MLP neurons of a small language model. Each row is named by its layer, matrix (down: output weights) and neuron, and shows model dimensions 16-143. Each number is 128 + 24 x the weight over its row's rms, rounded and kept within 0 to 255. A neuron's up and down rows have the sign that makes its largest values positive.
After each neuron's rows, "fires before" lists the tokens most often just after its 100 highest values on Wikipedia text that the model never trained on.

L10.down151 [142 144 118 165 179 145  99 187 115 146 129 104 137 113 120 153  99 144 125  96 163 114  85 135 141 108 136 112  98 148 114 127 133  91  87 133 167 116 132 163 109 132 143 111 148 122 166 169 158 103 105 115 124 114 147 132  87 108 106  89 103 104 115 152 140 120 101 127 141 101 153 188 144 139 145 142 151  94 129 116 107  80 115 116 135 160 129 105 138 105 141 149 129 191 129 130 122 118 140 144 106 143 131 137 140 140 156 152 140 130 126 133 127 140 112 136 127 142 139 122 123 186 137 136  97 100 100 125]
fires before: "°", "8", "9", "4"

L12.down242 [125 123 124 129 121 142 107 116  86 101 152 134 130 126 139 114 130 126 111  53 124 124 176 122 131 126 123 134 116 133 100 158 154 131 119 100 165 105 150 137 150 130 145  97  74 146 123 103 105 158 100 143 153 148 140 181 143 129 140 125 145 102 127 110 137 125  97 112 112 154 102 116 169 124 156 101  93 136 159 130 133 108 129  98 168 181 149 104 126 107 137 102 166 124 150 120 156 116 100 105 129  88 132 161 142 143 183 104 150 144 122 153 166 106 125 130 108 156  84 106 118 141 102 129 136 171 151 107]
fires before: "as", "p", "f", "c", "e", "b"

L8.down85 [144 129 163 154 110 185 155 116 152 131 147 115 114 125 135 149 149 102 121  96  98 117 144 100 147 113 145 135 140 122 130 137 129 133 118 117 110 156  93 115 120 145 125 133 129 126  88  85 121 127  91 144 142 139 135 145 120 141 116 101 122 118 160 101 119 124 138 142 130  98 116  71 109  83 150 165 108 131 138 103 136 127 134 133 118 158  58 129 103 143 109 160 142 131 117 140 135 130 141 167 131  86 128 122 126 152 116 149 163  84  91 137  88 136  84 152 112 102 136 102 149 131 103 100 132 144 113 114]
fires before: "7", "6", "8", "9", "oy"

L10.down10 [135  95 160 100 131 131 132 144 188 129  99 139 106 136 131 136 112 106 103 117 139 167 120 103 125 140  99 114 142 168 134 164  86 133  96 111 117 139 102 177 145 107  74 100  79 166 147 142 135 110 117 147 113 117 157 140 102  96 160 158 118 124 124 111 138 145 171 180 106 117 126 114 126 162  98 148 153 153 122  85 110 126 118 136  54 153 136 141  89 110 163 120 184 137  99 152 142 130 127 108 172 115 146 131 111 119  88 120 113 155 129 119  93 135 141 150 168  92 158 125 135 120 137 101 127 123 112 134]
fires before: " |", ".", ",", " and", ")"

L7.down100 [125 128 135 145  83 124 142 160 111 129 102 129 143 131 121 128 106 117 108 103 136 154 122 126 105  69 105 114 107 163 108 143 107 107 104 105 105 124 100 131 141 136 179 154  96 137 128 183 129 142 119 165 128 135 146 139  96 100 147 148 128 127 120 172 118 150 106 109 160 118  98 133 126 130  79 121 132 123 135 111 129 168 117  86 162 124 144 110 179 146 120 142 140 145 136 139 109 114 158 120 111 136 143 109 142 114 145 147 140  79 150 126  98 128 127 166  93 126 127 129 119 160 114 127 106  98 162 181]
fires before: "ed", "ing", "por", "ary", "red", "es"

L12.down149 [142 141 139 146 111 110 155 107 119 155 110 148 140  90  71 145 171  79 134 161  65  92 103 114 141 125 135 134 142 123 121 100  74 143 138 113 115 148 105 152 148 147 145 124 110 151  92 126 115 102 128 170 124 131 138 166 148 111 131  99 131 116 151 141  90 105 172 132 133 129 112  81 138 127 112 111 125 123 140 147 114 133 142 109 111  72 114 109 125 125 142 118 157 126 135 121 126 159 128 143 134  91 149 156 151 131 150  88 109 160 116 144 161 125 125  94 115 138 109 155 111 149 110  99 141 146 120 112]
fires before: " |", "9", ":", "6", "8"

L12.down108 [115 124 135 153 124 137 151 112 104 125 132 150 129 145  94 136 135 123 141 124 127  91  88 131 174 163 148 133 137 121 117  97 132 134 117  70 118 131 125 182  95 106 145 120 150 124 145  91 163 138 168  95 104 153 104 129 116 158 115  97  98 138 102 119  99 137  89 156 140 103 128 131 126 126 142 176 126 112 132  86 142  89 120 129 161 129  97 121 115 117 135 157 132 157  92 122 172 142 161 113  98 163  92  53  93 142 122 133 129 133 150 134 149  81 132 134  98 160 118 138 126  86 158 138 116 162 140 117]
fires before: "s", "ac"

L6.down229 [100 104  90 116 108 131 117  80 156 152 103 158 144 130 125 109 119 134  86 135 121  92 128  81  99 108 136 145 118 137 107 141 118 166  98 122 161 120 128 103 106  94 159 130 200 160 125 155 154 127 109 106 149 149 168 125 105 153 118 144 184 117 115 129 111 108 101 114 116 123  92 111 117 173 129 122 127  88 131 112  92 105 123 127 107 129 153 147 114 106 144 134 177 132 168 134 119 146 110 140 112 110  72 153 149 135  99 141 144 121 104 137 135 152 142 135 146 147 135 135 130  62 169 148 109 114 117 152]
fires before: " |", " the", "s", ":", ";"

L6.down145 [120 120 104 165  85  78 107 154 108 138 164 115 115 107 129  91 153 145 105 132 157 125 156 108 152 107  98 131 134 135 138 128 182 160 164 144 148 143 135 189 138 126 132 113 101 152 111 109 131 143 119 115 158 141 106 124 141 109 109 136 152 119 115 131  94  96 115 142 127  83 160 171  34 124 153 121 143 136 117 130  75 147 118 123  95 106 132 126 114 156 135 142  88 111 136 106 146 136 121 111 124 120 133 137 116 138 152 146 101 135 158 106 124 167 107  94 141 106 142  81 174  86 116  88 139 150 109 128]
fires before: "\n", "==", ":"

L4.down102 [171 142 115 119 129 154 118  87 130  93 165 117 116 127 171 163 177 154 120 125  61  73 163 167 115 124 109 169 107 146 121  70 110 150 123 125 123  84 165  68 145 126 113 152 125 136 144 103 143 133 164 159 157 131 143 129 148 165 130 128 101 145 154 141 136 117 146 134  77 152  99  83 125 159 105 115 145 142 162 110 119 104 123 165 163  97 123 102 136 117 155 105 144 130 122 148 112 142 158 183 138 135 155 129 106 149 135 150 124 113 151  97 125  98 140 126 131 110 126 138 115 104 141 110 113 134 104 124]
fires before: "ia", "ian", "ell", "el", "ter"

L10.down207 [122 106 104 171 149 177 134 106 137 147 143  96  96 163 127 151 104 137 175 152 106 135 108  98 154  90 119 128 150  93 154 156 151  74 128 165  86 108 144 114 147 121 159 129 155  85 124 126 106 122 112 115 154 128 178 138 114 111 160 130 117 127 131 137 161  79 111 123 117 135 156 127 137 133 145  73 114  93 160 137 156 138 155 138 124 128 103 150 133 143 118 114 114 112 117 125 138  82 104 128 140 145  99 161 113 143 106 169 105 125 135 140 152 116 134 148 133 117 100 123 101  90 127 156 126 111 171 118]
fires before: "port", "p", "l", "fer", "por", "age"

L6.down265 [124 127 132 140 116  96 161  96  93 128 127 129 145 117 175 119 134 121 151 106 146 107 137  93  90 144 115 115 141 133 152 159 132 104 145 154 111 161 116 103 159 111 139 130 110 158 142 124 127  96 174  93 143 163 119 125 132 108 131 133 104 133 118 152 141 119 119  97  97 116 122 166 111  77 130  96 144 158 126 101 117 138 171 148 171 142 156 194 165 171  91 154 129 141 128  91 172 123 148 122 157 130 140 120 132 138 129 157  82  98 129 116 105 114 150 155 119 102 112 122 109 154 168  94 103 151 129 127]
fires before: "t", "ed", "ing", "s", "ary"

L4.down144 [147 106  89 151 147 122 140 141 116  96 176 137 121 110 147 126 151 112 180 122 132 190  97 121 153 127 146 102 121  76 126 129 110 122 128 124 119 138 124 126  92 129 144 131 102 107 118 140 109 120 123 142 141 113 110 100 149 127  93 108 135 150 139  73 107 126 130 152 150 183 147  95 124 155 139 133  74 106 120 131 133 147 137 155 117  91 101 112 113 120 157 186 154 144 102 116 185 121 145 136 120 159 123 119 131 152 177  95 105  89 151 206  95 100 171 136 121 150 155 108 117  94 127 123 114 168 136 133]
fires before: "s", "ed", ")", " -", "h"

L12.down156 [117 121 131 150 145 113 110 139 128 157 126  80 128 131 183 116 109 145 113 126 131 111 100 151 126 147 113  95  79 105 177 143 111 112 145 106 113 130 177 155 120 125 118 152  89 183  88 134 135  74  89 110 100 160  83 152 104 111 151 133 114 136 119 112 146 133 130 155 125  98 109 136 143 116 131 131 121 170 166 115 101 134 121 139 125 114  88 109 151 152 164  99 160 128  82 100 162 127 131 108 147 170 129 129  90  91 126 141 109 133 143 118 114 153 164 144 162 132 120 109 121 105 155 150 106 139 125  99]
fires before: "9", "0", "3"

L7.down270 [117 117 159 111 171  85 112 112 119  86 138 127 122 127 100 158 117  96 112 161 130 184 130 130 123 119 159 135 177 133 148 103 133 131 128 177 139 124 118 138 134 128 128 150 104 131 148  94 120 153 106 108 144 162 149 116 133 154 118 114 123 129 130 148 132 153 159 112 132 152 113 136 143 158 173 141 118 172  98 138 113 124 135 147 160 105 123 113 105 129 133 135 171 114  99 129  99 134 117 150 138  91 145 143 125 153 147 154 181 109 105 130 113 159  74 139 130 150 130 108 157 121 129 114 107  99 149 145]
fires before: "==", "===", "The", "S", "|", "In"

L9.down203 [126 126  94 115 128 153 190 113 146 159 125 118 114 143 113  90 157 132 117 189 151 107 150 143 123 156 121 160 137 122 188 139  91 134 131 128 164 138 135 109 156 121 136  97  96 182 121  90 113 136 106  88 168 132 145 124 103 131 122 116 120 118 145 117 116 125 153 132 129 133 150  82 122 101  99 131 143 127 110 126 127 151 100 140 166 116 162 179  70  58 124 130 113 160 113 122 143 160  78 104 138  97  90 120 117 139 174 106 137 108 111 118  98 140 112 130 143 135 111 129 147 115 130 123 117 125 123 160]
fires before: "s", "ac", "oy", "ce"

L10.down345 [167 196 191  91 159 140 137 148 135 125 169 111 122 114 117 127 118 129 114 163 170 119  79 106 171 135 124 122 147 136 145 111 133 114 115 116 134 146  99 100 171 113 105 139  76 113 135 100 130 151 139 171 151 107 106 128 100 156 124 142 103 113 136 147 151  88 134 149 119 164 105 147 149 111 140 145 139 107 108 113 151 130 100  80  88 116 128 152 111 129 120 133 159 152  75 151 108 155 135 138 110  83 139  75 126 106 143 111 121 134 140 128 121 104  91 165 141 162  97 137  99 157 143 150 134 122 133 122]
fires before: " |", "2", "1", "ior", "et"

L6.down308 [125 136  98 115 148 139 105 106 115 141 104 152 112 135 160 130 132 141  98 164 125 147  95 118 167 182 144 105 148  97 165 100 119 135 135 145 207 138 160 193 104  90 133 105 100 136 122 120 145 131 117 154 156 102 111 127 114 152 121 128 117 167 101 104 137 116 125 143 158 165 117 106 134  95 155  91 161 120 109 152 126 162 143 125 117 122  93 146 143 151 102 118 132 104 166  89 137 130  89 111  86  96 153  78  68 128 136 156 144 151 143 150 105 110 137 172 103 148 128 113 141 114 140 121 117 145 107 110]
fires before: "s", "h", "iz", "u", "b"

L9.down339 [105 147  98 126 148 160 110 141 187 114  97 119 113 112 118 115 101 125 137 150  99 153 136 110 172 136 106 106 119 123 131 134 171 118 123 132 179 141 144 139 133 120 143 129 123 109 110 146 121 140 140  76 142 135  75  76 120 132 110 129 147  99  90 122  96 137 128 187 119 139 133 115 102 137 113 149 106 163  88  61  84 138 119 141 161 148 175 182 112 117 136  97 128 157 103 161 167 143 150 101 131 141 111  74 137 111 115 122 126  84 123 169 147 162 135 146 139 173  97 126 144  91 105 121 159 156 123 134]
fires before: "s"

L4.down237 [121 147 132 116 122 151  94 103  87 117 118 136 129 135 152 120  82 123 111 120 103 107 172  96 123 149  99 119 121  90 114 118 128 104 210 128 109 109 100 139  93 115 162 177 133 181 134 145 168 143 167 130 107  84 133 117 125 109 110 158 125 140 120 140 164 163 122 119 143 118 140  93 119 130 144  84 120 137 123 146 141 114 204 131 141 109 119 146  88 147 132 151 135 138 133 154 147 142 157 162 141 105 120 128 110 137  89 126 120 145 100 131 138 163 149 156 164 108 154 125 139 106 148 109  79 116 134 102]
fires before: "s", "t", " ("

L8.down240 [ 91 141 140 109 100 122 119 171 144 143 119 106 134 106 111 100 106 118 105 108 115 167 127  85 110 128 120 134 124 173 110 150 132 122 181 131  82 128  75 171 119 129 139 103 115 160 124 152 141 152 156 130 148 175 160 131 137 143 118 148 121  92 122 144 136 169 121 173 153 129 138 123  77 139 126 127 135 159  83 126  57 131 112 132  93 146 137 136  97 152 130 167 154 143 113 141 163 106 126 106 114 136 147 113 105 145 159 126 133 142 142 144 104 126 110  82 136  92 122 103  87 115 152 151 154 132 125  94]
fires before: ",", ".", " on", " in", " and"

L10.down156 [186 114 128 124 147 155 169 133 171 126  69 137 118 129 135 133 171 118 150 139 179 112 131 134 129 152 133 146 148 134  84 134 118  95 163 103 117 169 126  98 121 105 109 128 147 112 106 123 128 172 162 125 132  98 114 159 107 136 113 147  98 140 112 106 141  73 138 120 138 112 128 109 112  77 148 117 151 144 127 130 147 158 130 126 134 182 130 113 151 133 175 159 141 145 138 176 118 126 148  94 130  97 149 124 110  87 138 132 107 169 151 130 117 106 127 142 163 159 103 123  84 112 148  78 124 135 142 167]
fires before: "0", "5", "4", "2", "3", "6"

L7.down399 [146 121 125 128 116  82 114  80 106 119 111 145 114 130 131 128 112 105 105 115 173 152 107 156 108 170 133 139 120 129 103 138 137 178 168 110 120 151 152 125 127 125 112 123 172 129 112 148 113  75 158 145 136 146 138 137 107  89 158 115 165 150 137  85 154 162 137 115 141 109 130 126 101 124 110 158 144 115  98 171  98 116 126 120 160 131 145 134 108 100 137 188 101 142 124  88 150 109 180 156 164 152 148 130  83 145 133 120 156 144 109 130 113 134  95 129 154 150 147 101 148 151 133 126 126  98  75 164]
fires before: "\n", " ", "i"

L12.down230 [162 124 142 121 106 149 114 122 129 154 168 161 133 121 132 140 142  94 129 105 137 176 124 118  96 162  65 149  75 114 125 132 193 150  96 121 161 148 117 137 126 154  96 119 132 104 100 142  92 129 172 179 129 113 154 150 161 128 146 132 107 125 103 115 150 139 112 146  82 129 181 170 121 166 133 119 114 115 130  95 108 148 135 123 128 145  89  87 127 131 122 106 119 162 130 166 134 109 140 101 155 147 117 135  94 118  97 117 117 134 169 133 141 131 153 125  99 110 130 108 108  95 118 129 165 112 137 153]
fires before: "s", " of", "on", "."

L9.down440 [130 134 162  84 171 104 154 153 126 175 104 163 130 144 107 139 116 141 123 196 122 152 118 125 193 133  76 102 125 173 126 107 117 157 111 159 161 163 113  97 125 131  99 104 113 126  98 131  99 116 141 128 110 114 155 120 119 146 118 176 143 132 119 128 121 156 144 141 119 146 140 101 126 140 116 147 147 153 122 129 124 147 135 179 147 129 132 128 152 138 101  82 136 105 131 102 120 138 157 117 111 122 110 137 106 143  96 114 128 136 136 157 128 145 118 110 135 106  96 116 164  85 102 132 111  94 100  92]
fires before: " |", "s", " of", "oin", " were"

L12.down311 [114  96 113 162 121 144 161  98 113 126 133  99  97 139 135 147 156  98  95 142 121 121  94 148 149 134 130 147 157 115 162 120 155 125 118 154 149 117 140 124 122 106 168 146  81 123 150 144 134  92 140 119  99 107 116  85 146 141 125 149  98 117 111 133 150 106 133 101 149  75  95 160 163 105 124 129 183 132 129 160 139 127 117 144 125 125 118 118 113 173 134 134 134 143 138 123 114 112 154 105 153 122 166 120 165 124 160  97 127 105 114 143 176  60 133 112 124 143 128 134 170 139 166 160  59 162 141 109]
fires before: "ro", "in", "r", "ate", "act", "rib"

L8.down369 [161 122 154 130 125 182 128 101 146 149  86 109 147 145 133 115 138 142 150 131 125 116 124 140 146 101  92 117 118 137 143  91 143 105 137 154 110 159 124 116 131 149 148 134 140  99 144 106  92 132  97 155 147 118 134 154 121 149 135 151 140 138 134 111 104 159 102 135 134 130 158 181 126 111  94 134 193 107 121  81 143 109 160 118 192 161 140 123 157 134 144 115  95 157 118  79 104 145 112 138 134 118  80  70 125 191 164  99 140 140 127 140  78 135 122 141 130 131 128 126 141 133 120 149 132 141 181 131]
fires before: "ath", "est", "al", "ol", "as", "eries"

L7.down49 [113 147 130 133 146 176 209 108 102 115 170 138 143 156 121 173 110 140  95 107  97 139 171 100 150 136 187 102 116  64 127 131 147 124 158 139 134 139 137 119 122  81 151 141 114 167 100 144 145 126 115 153 105 166 110  98 134 150 163 133 133 151 135 104 123 148 137 127 130 101 122 146 152 132 119 141 116 112 126  84 134 167 116 166 132 137 122 115 139 165 123 109 133  99 129  82 115 157 134 170  85 143 104 115 151 129 153 105 137 160 117 163  95 118 104 161 144 112 136 112 141  95 131 127 132 125 111  84]
fires before: "\n", "f", "ac"

L11.down2 [108 124 120 137 143 119 139 175 104 134 175 157  87 147 109 139 136 114 115 140 126 119 138 137 116 109 100 120 126 127 110 144 161 104 151  95 178 133 156 147 112 164 114 143 115 136 119 144 124 152 130 158 147 150 111 165 127 122 147 101 108 109 100 145 141  89 133 160 105 114 104 140 131 144 126  74 111 120 155 119 160 151 119 109 150 153 145 140 165 140 107 105 124 146 128 147 128 125  97 165  90 125  77 148 119 166 105 138 119 161 157  81 116 191 113 129  96  65 112 116 132 105 154 122 126 169 163 106]
fires before: "\n", "-", " "

L9.down247 [151 105 152 158 168 163 133 148 114 122 148 157 129  97 129 150 127 111 173 203 124 105 142 186 149 153 116 129 134  96 135 127 122 130  87 140 117 164 176 186 132 105 131 101  90 119 145 114 160 125 113 123 134 129  67 121  97 137 175 127 137  77 129 104 130 101 150  90 115 106 128 159 127 140 111 111 124 149 144 125 138 109 145 140 132  96 139  78 117 103 122 152 155 118 155 105 134 118 128 120  99 158 126 123 128 121 148 127 131 148 164 118 116  82 129 127 187 131 104 113 116 157 104 151 150 133 153  98]
fires before: "2", "1", "3", "4", "0", "8"

L4.down119 [142  60 146  96 166 122 100 142  80 154 160 141 137 127 142 112 118  77 158 114 114 131  86  93 143 187  98  98  93 130  95 114 151  80 138 140 136 162  72 129 119 108 118 136 152 110 138 169 114 100 111  75 165  97 118 135 128 103 130 106 128 137 103 136 106 138 154 139 118 130 139 132  60  87 115 112 124 109 100 114 132 146 139 128 138 148  93  84 125 113 109 129 133 153 110 112  99 170  98 149 152 152 124 133  81 118 145 117 155 126 120 111 161  93 134 113 113 136 140 117 136  95 169 127 154 120 138 139]
fires before: "|", "s", "ia", "al"

L9.down366 [128 125 107 123 115 106  79 116  82 149  70 109 112 133  88  84  83 121 106 163  98 111 141 145 114 153 132 118 105 103 158 166 144 119 163 114 142 128 114 135  94 178 140 172 109 132 149 128 145 111 112 103 133 168 104 139  93 136 153 122 111 154 117  98 123 120 100 162 139 160 126 141 117  95 130  91 147 133 141 112 113 121 136 174 129 143 113 192 151  89  97 121 147 136  79 174 104 131 116 128 127 178 132 113 130 123 127  91 105 119 163 188 171 126 129 138 109 126 134  86 161 145  95 107  96 110 143 136]
fires before: " by", " |", " in", "er", ",", " from"

L9.down328 [177  76 162 168 133 102 156 151 133 109 134 139 118 115 187 139 110 150 109 141 163 105 126 154 103 141 137 137 146  95 109 144 120 135 150  99 124 136 102 144 119 136 146 134  96  90 118 156 174 130 133 145 151 104 139 147 116 122 177 148 121  96 145 148 102  99 129 124 188  83 105 159 158 142  87 122 162 126 133 194 134 121 133 130 117  99 122  69 168 126 173 116 112 122 130  83 112 102 103 113 176 147 186 157 138 121 126 127 155 101 119 117 151 132 137 128 110 122 187 121 129 158 104 142 144 134  82 134]
fires before: "ro", "in", "rib", "r", "ains"

L7.down128 [103 138 112 141 111 194 105 143 170 148 106 163 105 130 149 169 124  93 153 117 129 149 139 121 137 123 110  92 127 109 165 127 136 117 179 166 147 112 112 142 175 108 179 134 116 147 134 112 132 146 113 117 121 147 158 120 132 154 154 112 120 138 132 156 139 198 114 103 119 118 108 134 107 172 136 136 130 128 117 151 107 145  93 120 145 106 141 138  93 128 161 124 125 146  98  96 146 104 143 126 128  94 120 145 138 118 165 158 166 142  99 122  83 149 114 170 158 109 158 115 129 139 137 125 144  97 123  72]
fires before: "==", "===", "In", "|", "W"

L12.down180 [144 141 163  88 134 130 127 110 114  63  92 115 133 125 122 148 153 117 132  99 137 148 122 150 160  84 139 171  89 116 154 137 107  96 163 135 146 129  84 100 131 136 128 103 111 145 164 100 121  90 190 128 104  88  94 110 110 158  94 155 112 102 114 100 145  79 165 125 152 125 129 124 106 122 125 115 165 100 142 132 148 154 149 115 152 102 162 136 115  95 110 137 104 112 122 107 141 106 167 136 147 126 142 136 143 101 126 128  96 111 131 148 161 115 165 160  80 114 146 171 156 111 164  87 139 129 107 138]
fires before: "ing", "le", "ed", "oin", "ar", "an"

L9.down361 [119  94 154 158 129 131 170 105 114 191  95 127 120 142 120  84 110 117 166 104 117 139 130 119 155 167 110 112 152 108 136 120 110  83 115 184  89 131 140 146 118 134 111 124 101 136  99 127 124 107  97 118 137 109 100 128 153  75  86  82 164 132 118 120 129  84 126 135 110 111 139  96 100 120 125 193 133 148  91 168 135 156 104 127 100 134 121 126 147 115 128 101 152  96  90 125 131 164 114 129 132 131  96 122 164  87 102 130 126 109 168 135 117 109 146 114 150 136 159  90 135 116 111 128 117  96 136 119]
fires before: "iginal", "ig", "gan", "at", "c", "ations"

L10.down412 [152 155 133 143 103 133 182 132 113 147 115  90 189 104 141 132 132 129 137 119 158 137 102 104 162 140 120 126 106 140 161 127 114 126 130 114 170 105 134 117 161 131 138 142 159 122 113  99 131 129 114 153 122 109 160 118 168 154 166  86 100 139  80 111 152 146  88  94 118  83 150 190 132 144 115  93 157  86 103  99 143 111 114 118 110 131 100 145 120 112 139 146 114 120 133 116 135 120 116 123 148 119 156 144 133  99 191 117 138 150 130 117 126  89 150 114 168 116 126 156 143 123 130 163 156 109 146 134]
fires before: "9", "1", "4", "8", "2", "3"

L11.down257 [153 158 126 140 121 117 167 152 111 171 115  76  92 149 118 146 117 139  84 163 133 104  99 124 126 122 127 144 146 100 112 127 111 155 103 138 162 177 123 169 133 134 139 167  94 108 134  84 112 100 142 125 132 137 133 136 122 128 119  96 166 123 128 128 154 141 105 150 141 133 162 146 139 119 166 116 109 144 151 150  93 103 133 129 139 172 117  81 136  99 109 155 171 163 112 180 127 140 160 154 118 104 170  94 121 156  97 113  88 121 147 162 151 144 135 131  90 129 169 102 107  94 108 136 117 117 107 107]
fires before: "ch", "my", "ab", "m", "ound", "ts"

L7.down257 [156 151  95 127 122 157 105 142 128 147 141 116 156  86  96 115  94 143  98  90 166 153  89 143 132 138 107 131  99 102 160 105 128 107 172 147 112 139 149 118 113 120 120 193  88 107 178  97 142 112  95 115 187 109 147 135 155 100 167 123 128 117  98 114 122 100 153 124 117 113 140 153 132 142 153  98  93 126 180 111 127 143 118 112 113 160 148 146 113 113 117 150  98 133 142 142 114 143 158 114 161 147 145 117 147 113 130 107 119 130 150 177 130 167  94 112 126  94 117 102 125 138 146 108 150 117 140 102]
fires before: " of", ".", ",", " in", " and"

L4.down171 [115  71 144 104 130 133  83 133  80 133 127 113 118 125  98 127 134 129 133 118 102 120 188 157  78 178 110 127  77 119 116 146  76 147 120 139 138 104  97 137 119 146 103 137 143 118 126 137 144 104 109 145 140 122 113 163 123 117 164 151 160 114 108 117 139 119 131 141 136  97 137 117 156 155 107 123 166  67 144 123  99 113 127 129 135 143 138 113 123 120 143 191 119 111 169 128 130 149 145 168 152 140 122 122  89 126 113 123 100  93 145 117 103 136 112 122 102 147 141 105 128 156 122 153 117 124  82 148]
fires before: "\n", "ital", "ite"

L9.down349 [101 112 125  89 136 114 136 108 137  92 150 128 109 136 159 126 154 124 148  98 111 156 102 107 178 173 128 127 109 133 121 139 162 141 132 115 133 133  80 154 123 111 121 168 111  87  91 117 110 121 135  88 168 182 105 114 118 123 124 128 126 156 133 107 141 134 130 138 114 127 120 155 159  93 131 156 108 159 122 151 141 134 139 148  94 183 131 137 145 112 156 139  87  93 156 178  91 136 175 122 106 111 147 153 109 133 139 148 148 118  88 128 147 119 130 103 156 103 147 123  97 103 107 125 122 170 151 126]
fires before: "3", "us", "4", "c", "q", "6"

L9.down389 [116 122 106  98 145 161 154  95 131 117 158 133 133 169 114 140 138 151 104 170 115 126 141 102 142 131 153 158 148 143  94 157 151 109 165 149 174 160 161 130 145 106 129 140 139 114 108 101 104 160 125 131 166 166  83 118 131 121 153 102 106 127 120  90 115  95 112 103 111 126 114 153 109 106 132 120 139 129 149 169 129  99 121 125 156 161 119 135 134 124 139 114 111 115 194 130  81  95 112 129 198  93 129 140  92 143 134 120 139 121 133 115 148 147 124 122 143 130 147 136 100 132 103 150 142 143 114 140]
fires before: "8", "9", "7", "1", "2", "5"

L12.down366 [129  99 107 122 114 113 117 154  73 148 112 115  76 114 137 118 136 132 156 135 172 132 145 170 119 150 110 124  95 165 171 126 124  90 140 128 107 155 128 164 122 154 102 134 166 109 128 128  99 124 128 164 126 104 110 103 119 110 142  79 132 130  98 123 147  96 181 178 157 118 121 113 184 171 105 150 125 150 125 141 138 114 147  81 132 158  79 134 139 176 169 144 104 123 133 143 124 153 105 124 149 148 137 143 150 131 133 116 132 139 112 118 110 142  84 115 122 104 112  97 122 108 110 155 154 111 154 133]
fires before: "\n", "W"

L11.down294 [138 152 122 139 118  97 154 100 136 107 128 134  80 144 126 168  67 171 117 131 140 148  98 115 150 132 127 125 191 129  98 148 200 130 104 142 125 140 103 113 113 118 125 115 119 123 124  86  82 102 140 140 142 105 114 113 122 153 130 133 131 129 166 105 107 115 114 102 158 122 102 148 155 191 141  83 144 145 133 148  95 150 140 146 158 106 122 132 128 166 130 141 136 100 142 115 142  93 147 167  93 142 111 118 110 147  95 130 108 124  96 170 125  92 143  61 168 112 145 160 128 123 135 124 110 133 118  86]
fires before: "\n", "1", "born", "2"

L10.down231 [135 125  86 143 125 168 151 126 112 132 123 129  78 133 152 106 135 152 104 129 100 131 141 154 120 124  63 127  87 100  89 129 121 145 126 129 151 127 129 147  98 148 114 124 108 112 160  70 163 165 110 118 111 117 103 121 109 104 146 100 172 141 133 118  90 180 152 108  93 196 128 126 133 138 111 170 113 155 174 130 114 138 118  84 105 120 132 151 144 117 164 146 132 119 116 130 118 159 117 150 115 123 165 129 138 117 127 100 103 124 102 116 100 168 136 153 107 137 116 121 150  89 138 131 150 147 138 136]
fires before: "\n", "es", "ice"

L6.down36 [151 104 100 138 139 152 108 157 150  98 148 124 130 162 101 156  97 158 118 149 163 191 113 119 105 140 142 131 109 107 128 113 157 103 145 176 122 120 114 138 116 162 145 162 131 145 158  98 106 113 116  97 157 186 150 157 118 111 102 125 121 122 138  75 132 152 140 103 121 107 145 159 138 162 140 146 140  80 124 122 129 110 106 135 139 161 135 128 119 118 136 136 106 144 111 121 112 107 114 119 136 118 107 133  94 127 102 111 169  66  98 147 106 186  94 138 118 112 115  80  98 172 105 132 102 118  90 112]
fires before: "==", "\n", "===", "In", "The", "-"

L9.down95 [109 136 110 113 141 130 115 145 117 129 127 142 106 182 115  87 127 113  91 132 131 135 129 141 118 169 154  92 158 126 144 135 149 129 131 172  95 129 136 167 124 135 111 179 108 167 129 129  89 146 168 122 158 143 139 135 107 139 113 174 118 116 122 161  92 117 118 100 148  95 118 106 143 123 126 123 149 160 107 124  61 112  96 133 140 102 150 161 137 123 116 124 148 103  94 139 125 105 193 150 126 148 147 143 100 168 130  96 111 149 144 152 103 108 152 153 136 126 143 116 120  79 125 113 146 151 140  85]
fires before: ".", " of", ",", " and", "d"